python train.py --d_model=512 --n_head=4 --vocab_size=8192 --positions="learned" --qk_norm=false --attn_scale=0.0884 --parallel_block=false --init="uniform" --init_std_qkv=0.0157 --lr_mult_o=1.5 --decay_shape="linear" --z_loss=0.0001 --train_tokens=530200000 --dataset="wikipedia_en"
MLP neurons of a small language model. Each row is named by its layer, matrix (down: output weights) and neuron, and shows model dimensions 234-329. Each number is 128 + 24 x the weight over its row's rms, rounded and kept within 0 to 255. Numbers have three digits each.
A block is one neuron, or neurons of one layer that tend to fire together. After each block is what it responds to, as a language model described it from the Wikipedia text at the highest values.

L3.down43:107164128096138094152127093107128126130109146116079121081178135123130141128112115131138127169039124176142105155109144098112144144134101153106093142117111133137109121124145092089133133104090118144156135118137136148165113136160102145142117154130142101169124127064159130119134133127166117134
L3.down127:118134113102173122137112138151143157112146154165118080168132129155118100078130092181106116121077121116121121114115125120148145115091107124129152097121104117131087154164138150142152119102125137154113156165105105141084140127151132132127111106145159125149141111090044089139131122128092089103
L3.down486:108126168117127108117102090125082139140115158120123090112159136130171121115129067125146107160144101121140143083133121106117157148117132136136151158148137141139097137154129124144125128123160108126095133177152086120101099160116135149140134096147099094101116138087138133145116076156149136134
L3.down526:164092114134116134128135143100108111115092142160101116112125108152160128109167088139134126120102073131175122120139111166106143141169117120124166133167125144179119153131140131173113102119142178113167106178129111161040136091156123087086171083120110114135090130115123147117161105144182123112
L3.down556:178138102102162117126167134112106162081107104117095100132162141156131135120112070123105144126096139124167133130138165142168137134114137133156133097133100169146107161146130120125145114138137145133125119140063159119144151135172167105069122142116115114117141121138126184161130123126071088119
L3.down1208:154140083130135112158114097128114148140098142116144150154182122147156105065143126126160132171165121145130135129143149128130156130131126124122130138108087138149118143087143138157111149080122127114132148100129085108118115153155128162137135127135130138110092116080131129113136164089184147092
L3.down1496:112130119123129150111135150111137164149125149128126095114130117102137146114162113125105119171136159155183074131114108131152107127124103106107106098127178124124087131122116152109163153109107104160099152137119127124123098095113115160136119135094130103131145115095106091105102129153142120124
L3.down1975:162156125127172152111104139076165156137149104115124111127115124160125150148122156151107108142070121087114145139099108086119105129153124133109089137131122119130097135126076099151137161109086106121149146149147138123110104105134098108094159131102119102093162119128158127102134101142119125121
Responds to: Sentence-final periods. Periods ending long declarative sentences in any prose topic, often the last sentence before a paragraph break, e.g. "break up with him."

L11.down85:112108082138124110161126100116125105122110120171161128141139143137102128157104126137149131160130153140056117079167120162173085149137101093134140163132101151145091095106102109116116137106161146097114149135138106104137122119170102122151095146107102111146122156110161115119117133090142137112
L11.down218:134142156117087141111159110095139170123122121146098171131124106171092122120151094112144092090100113119096156099102117090148138120098143169122140096187119162146138149136151105121126110131122108127141101163127149104148173170115135135134159149140113131163112113063114084137152146113144162101
L11.down1052:149110133115126119166142140109114136144126135138126104136124129152112135106095176084128106121136124107114140110128076173096113128106148111105112128120130131179118142170102129105133154126165152041113151147115121127147105120142102160123111112109119127138104142116086136109115097127180109133
L11.down1083:147093117125100171125162140130100101124117163177119135112101168140112140135164144144170153123163176100096089127126175122162118116131128118148168103170112137156128106100137103111121179145118171097147089146074095132117143133086101135125139130144111127149124141110126129118113148127173112150
L11.down1336:154145098113109132111122093116147132137132149165139136127166100103135098088110088160134118130154122149156192123136113161100099109105076119140093125130117134102151155152149144098138093105114110108146107137134118149142130082134130099128127138183163089181100177152107109101095110136110119136
L11.down1519:131163080097095152100145118104168113161133135116134123141133120110132094110120089110095113119098127129154135118136170177133127134113096118143096100133143147140083159164160157135128156093086183141114144123130096159141125123130117137110151102120133122113145143076165129103082100130149075129
L11.down1642:167098127124143142151143112112105127091110099141104165110127145157140155117114150102114132147098132162100091134163120162108087162076118098182161160130154137152121127165108098089142154100101179105152134157136109117146119124121149111114164145106125137155146122096095108124113140149142164137
L11.down1795:152139151152123140109176141093149161081164099176116130128121117160122151079146148137147119130096122124091135154084150112125121100137107153160147160156142131099141119165106151107151133139153125172109102095136133155144132166107107096101101127110114152172107140095141128132118179180164131098
Responds to: Main clause past verbs. Past participles and past-tense main verbs, often passive after was/is/been and before by, in or to, such as released, established, identified.

L4.down474:096130137152139173145139111104144117129129148068097129163148171159154071141161144122133098146091108109147149135158108143116151125158142132149088101087133141145139102129101072130145037126091155165128129146145067122133183101106111168152121109102128090160104127118164118146132143131148120107
Responds to: Year numbers in dates. Year tokens in dates, mostly recent years after In, As of, or a month, such as 2014, 2024, 1950s; also year endings split after 17 or 18.

L11.down433:114176129124102100141152130125108117134135157160112084150136128129111093141142116099161143132101151080112122139116113107136125132084118141115133135120096139126122098136140117125098150141159116138146104120131151154157085093104098116126171152131162134122145158066154116144114089126151124134
L11.down1072:146134118141191162176136118160129151161176118121096117148143127117138126160135135170154107112110140144126107149106111106110109084100138142155156155120116108116132139090142161137112122138130146110105127147096132147111096127127154111125150162133171129121139156147124160143136127095117164120
L11.down1146:141110124170149129128163114127115115175143123144117132125128109096158125120105164144135104120138173143122173131113104138175120139121129090112099171087098144142150142156129103144155126068147212127146145150117129072166104134092123124106106128133137093161144117101155136126154157141168142123
L11.down1428:108176145117151143144131156128117101148117190131080095136095154118127136077146176156136135114087128127082113117123084149149121153083153146110151137121153170124140130083065135138108129102165178135158123136121128123110134107150126140120120154139124144087136132124150119144168099123125123142
L11.down1529:129141128144148135096169158099095135142136097148072142086177161128129111169142156123138164137111155107114116125109124147115143111130131130132108152152143166106123094136117139145146148116148107099166138153116151116151115078146138134079117161125114141131144172178108105137147133127126138093
L11.down1576:135143127109110113125119087119136129164081174150103162114117157116136111140114094137164142155137104129087133160138113142121135123133175109154131159131121103115154136122158136180119114152126120104116120191123180138105110151122109157155112184153145120121119167134127134101127084118098134115
L11.down1612:213135090098133116160079140122093139156133130163125127172139102119099168132117132107166140106123139113150149136115171071106158111153189191105111128157143136131142172137076138116138108097127116112152126156112151139104119129159126140128127172118148091095125166097154127138138079133175090130
L11.down1681:166130125119119154153123142115127129114143150120155142157130125127157128111145103171095141139108124132105118165097122126150135092159132117125148102110112145127179098130129127114121148087113124094146146177146088158119110118121105083104144164133114118102124141092124141111126140157139090140
Responds to: Sentence-ending periods. Full stops closing long narrative sentences in biographies, sports and history articles, often after an outcome, e.g. "promoted to League One." or "left the ring."

L3.down22:137114123160142107150099117136144150088131115125130114112135132168103126114112148144144109158159146140117177102137112156144097179151104114130152137101093147148125091113145147128135109129101131134147122185114110130119138158138170121131123140101140102135159161085132124128159118083161120120
L3.down81:103099156120150159111096079119129106147156141108134119120122154112118150135103155164166141121134110056145131117098106132105074142126120117124131129100137135162133151105132101148111115136114092121133119154119135140189138150141147126122122101084191133117136139169120070097155137133099156098
L3.down380:100102130092107119128117142105158175115127073132146134158116109170105138143114171107143147117139107132144081085113137108167130172154133133137170112114163181121101112155102123151148124140087120119147131124154155116153151157167110158107120138127142116146102129138150108098178139161157120133
L3.down693:145092151180100143139119112176125146114120144144126145109131175116115138126161126141113162101123134133072127130114105127107122141108106154078148124134143121110123116119147124118137113092119102111115127094123139109171125155128081125101144124102089117100157142144116140126157131097129132152
L3.down896:139143117133113108155122137102073125078127129133133109143124119159158143116108165126151125138142112146125135134125132145162157178045102135120096177106099096166128115113115096099110185115147149143122110142172120114160091141104120120159136125104134166110128113089148121109127129146136155139
L3.down1121:147126147133111076165141148094103131128136149152086139146148182130140135137122170143133109124086140127156177143141168152106139071108129130153141144104136112161114135112122131117123190087137143138106100163156149109150113137151130140130155150105144128129127102139177129099148111124123156111
L3.down1528:111140073128130101160123147129119153137132084105090149104122103139114099118132125123150137134105128105137111124161076157149155136130112078172142108079109085144084087106154151100100174147100137149129118148155139128106127126122115119125110127169108103118107089176135116155131106131129142113
L3.down1533:163132103133114136117117122127107112107118121120128111168170158165124140113088128129126128134139133151128105099103119089122086163111091133098112140146143109169168127080128122161119105068104152168117136114144127128150095102121127082135118142112134104110140122116082149114132112083137144089
Responds to: Main reporting and action verbs. Past-tense and passive verbs right after a subject or "was", in encyclopedic facts, such as released, described, named, born, announced; also the "Genus" label in taxonomy lists.

L11.down106:119122117126135122114102164148135160135144127127134130115157194153141120100145168158141082121129097139131153124130137067175150119117182133120115113150150098118115135122117177170131117090120127115100124135177168100116130128132101146105138124148128117139107113168126151085142116150144136061
L11.down520:130181125112127153143142145149107130103113137152104156135109139067139106190154088132123135094117163136142138125095122133118119084126130149149144119141141155084139098109148067122139130060111127145151110141109089110116114099092095100150132100138154080150164162130147126156102158114131146121
L11.down524:135094125113158128124122112103108123134175115119135136101138156099111112196108150129174103127147136110176132136117127174135111167109158069134126150107157143097151186159178113149134137074109150115157098106126122122124123122123139140116148145102100124111127187127174122172142115098133128122
L11.down567:122139118111128115160128156160123117127160118124096158159156095098132125086090124118133154111113145134111124133079093163135143108136146139108124098132126129110166102133129132130174106099138145165133148113149184131141112107130127116122095105150160139113127099146100146141118144121100092131
L11.down1198:104085139121148107140167109146123132128154170140077134153115133146136107142103098138127080165140156118128102114119131195136155143147155142109129123089113116153109114086102136190119146119142137108144103119127141128097124134134096125129128131071168110100119126129096135159141135116080132116
L11.down1366:121105115126146091122105128104151122104087135123090139107133105108164133122130158134104112125100116121098137122108077098143079126135161105088161142126109116110109100120123137087139138111111160130098145172112147165112134113142118048120135120121164118146090124083117100120128177131142107118
L11.down1369:121085142098110148089124116089130090139158132086096137182092154140141109114164091167147155094128156078111159139147148158163112154150169132118101171132117117143117132097140169119137122075129135103100161096101164136130126121144119133136100121127080147147105150132096113128129137140118139099
L11.down1877:080126087132076130111125112104140165176157140151150157101119107114145131127103099176127167170139124133126109066160096139129133128187134113140148105108144167130126113136136145122053121121109119104131113111131131151161151111132153104117124133166130080196131130097116113157082171111146087122
Responds to: Year numbers. Year tokens, whole or the last two digits after a split century, after In, From, a comma, bar or parenthesis, e.g. 1935, 18|36.

L4.down1582:140125154161127113077132183163134137124142165114073138113127156153122100048181133163118212097105152133097107143127096148123097137138092108134140172139165131145174133132113116161142146124104091126147105155156098060154105157166134118102155116116124128112157145099152091136119126127137126141
Responds to: Passive past participles. Past participles in passive constructions, mostly after was, be, is, were, or been, such as used, given, built, and suffixes like -ed and -ated.

L3.down7:139113098172126111146117137133169114104129156129120132154116122096142097131137144106154094114109116116121109168127131146115112132096117118129120159079097139141155151136148098079141151090138159133175162126136142139134118120155147139163117137148101135151121107121154179112155149130183144123
L3.down125:120132118105121099132116145163143145129133132179139141130116105118139103111152147101182111171130106114132122146121142148094113174186122120112135085114079194152162163132139154116122125098125111122134111104169115078079109111124089086127149172093143120127122090109120131100168151120116156132
L3.down330:145113139124139104137125128113131128100127097131142104158103075111143125099143105113178129145154121117121131110113148099121142117082136104134093124156094163093128117166095125117115110135177097114110161150146148174160144145110136107121137123139089120145169162100148164103118131108124175096
L3.down635:139101150129135125141112129130134126126131113130065120143129095128123110108136146096136137079133117084153133122115174126138103130130164143133166158143163162123149141126106161138097150121123135112136139139128125151131155090144115162116131113110120129159162123080156121125165115114134096119
L3.down1092:140128139107084149139107138169151124115108140117092140127128121141152126143153118149114131153132130131131113123125108134142118133113164159139134085115101188119120147157116146100116155124101089151125119100099145123074119118150144094119152146144085150145114134154142132142131123116109139100
L3.down1246:089107117099113140122123111141135127123117165120133119127097107099172099146125149107137151183159093124099168147117112140154136132137083123116150107101139176097125137108090123061102153126101139122103147124127149121121109145128176113138179131097088163094154108097149171099182158146089129152
L3.down1760:131107135136113157125181113122142144105118102108131155138134115114102087150146151079122096149155148161187121149107190159166088092157127097144070106112136152137124137111164125106151064109110125167160107143123110134134125124128129098188111127140143143195097141116108167122126111105128084122
L3.down1866:154132139156180156106125122138162110132162145144099155134158103100116106099130115110174136137081137130125140111128132146119109143144108102131085146080107100150124143184132132160140066054176149148110117126088150131149129092107167107123136137152125150150124084124132099097158142145136114121
Responds to: Year numbers in lists. Four-digit years in tables, bibliographies, career lists and In-year sentences (Vienna 1994, | 2007 |, In 1980), plus closing parentheses ending list entries.

L4.down980:160095139085144104116173097126136170127164111116128120128114092148169114112117111140172144139126118158131089125130162127138173163101149152135151110151116150162121141155115136102102120076091099132157197121131123144132104192129116170104147139152132080122106102119107132154141116106162154091
Responds to: Sentence-final periods. Periods ending long declarative sentences in encyclopedic prose, often closing a paragraph and followed by a new sentence or section heading.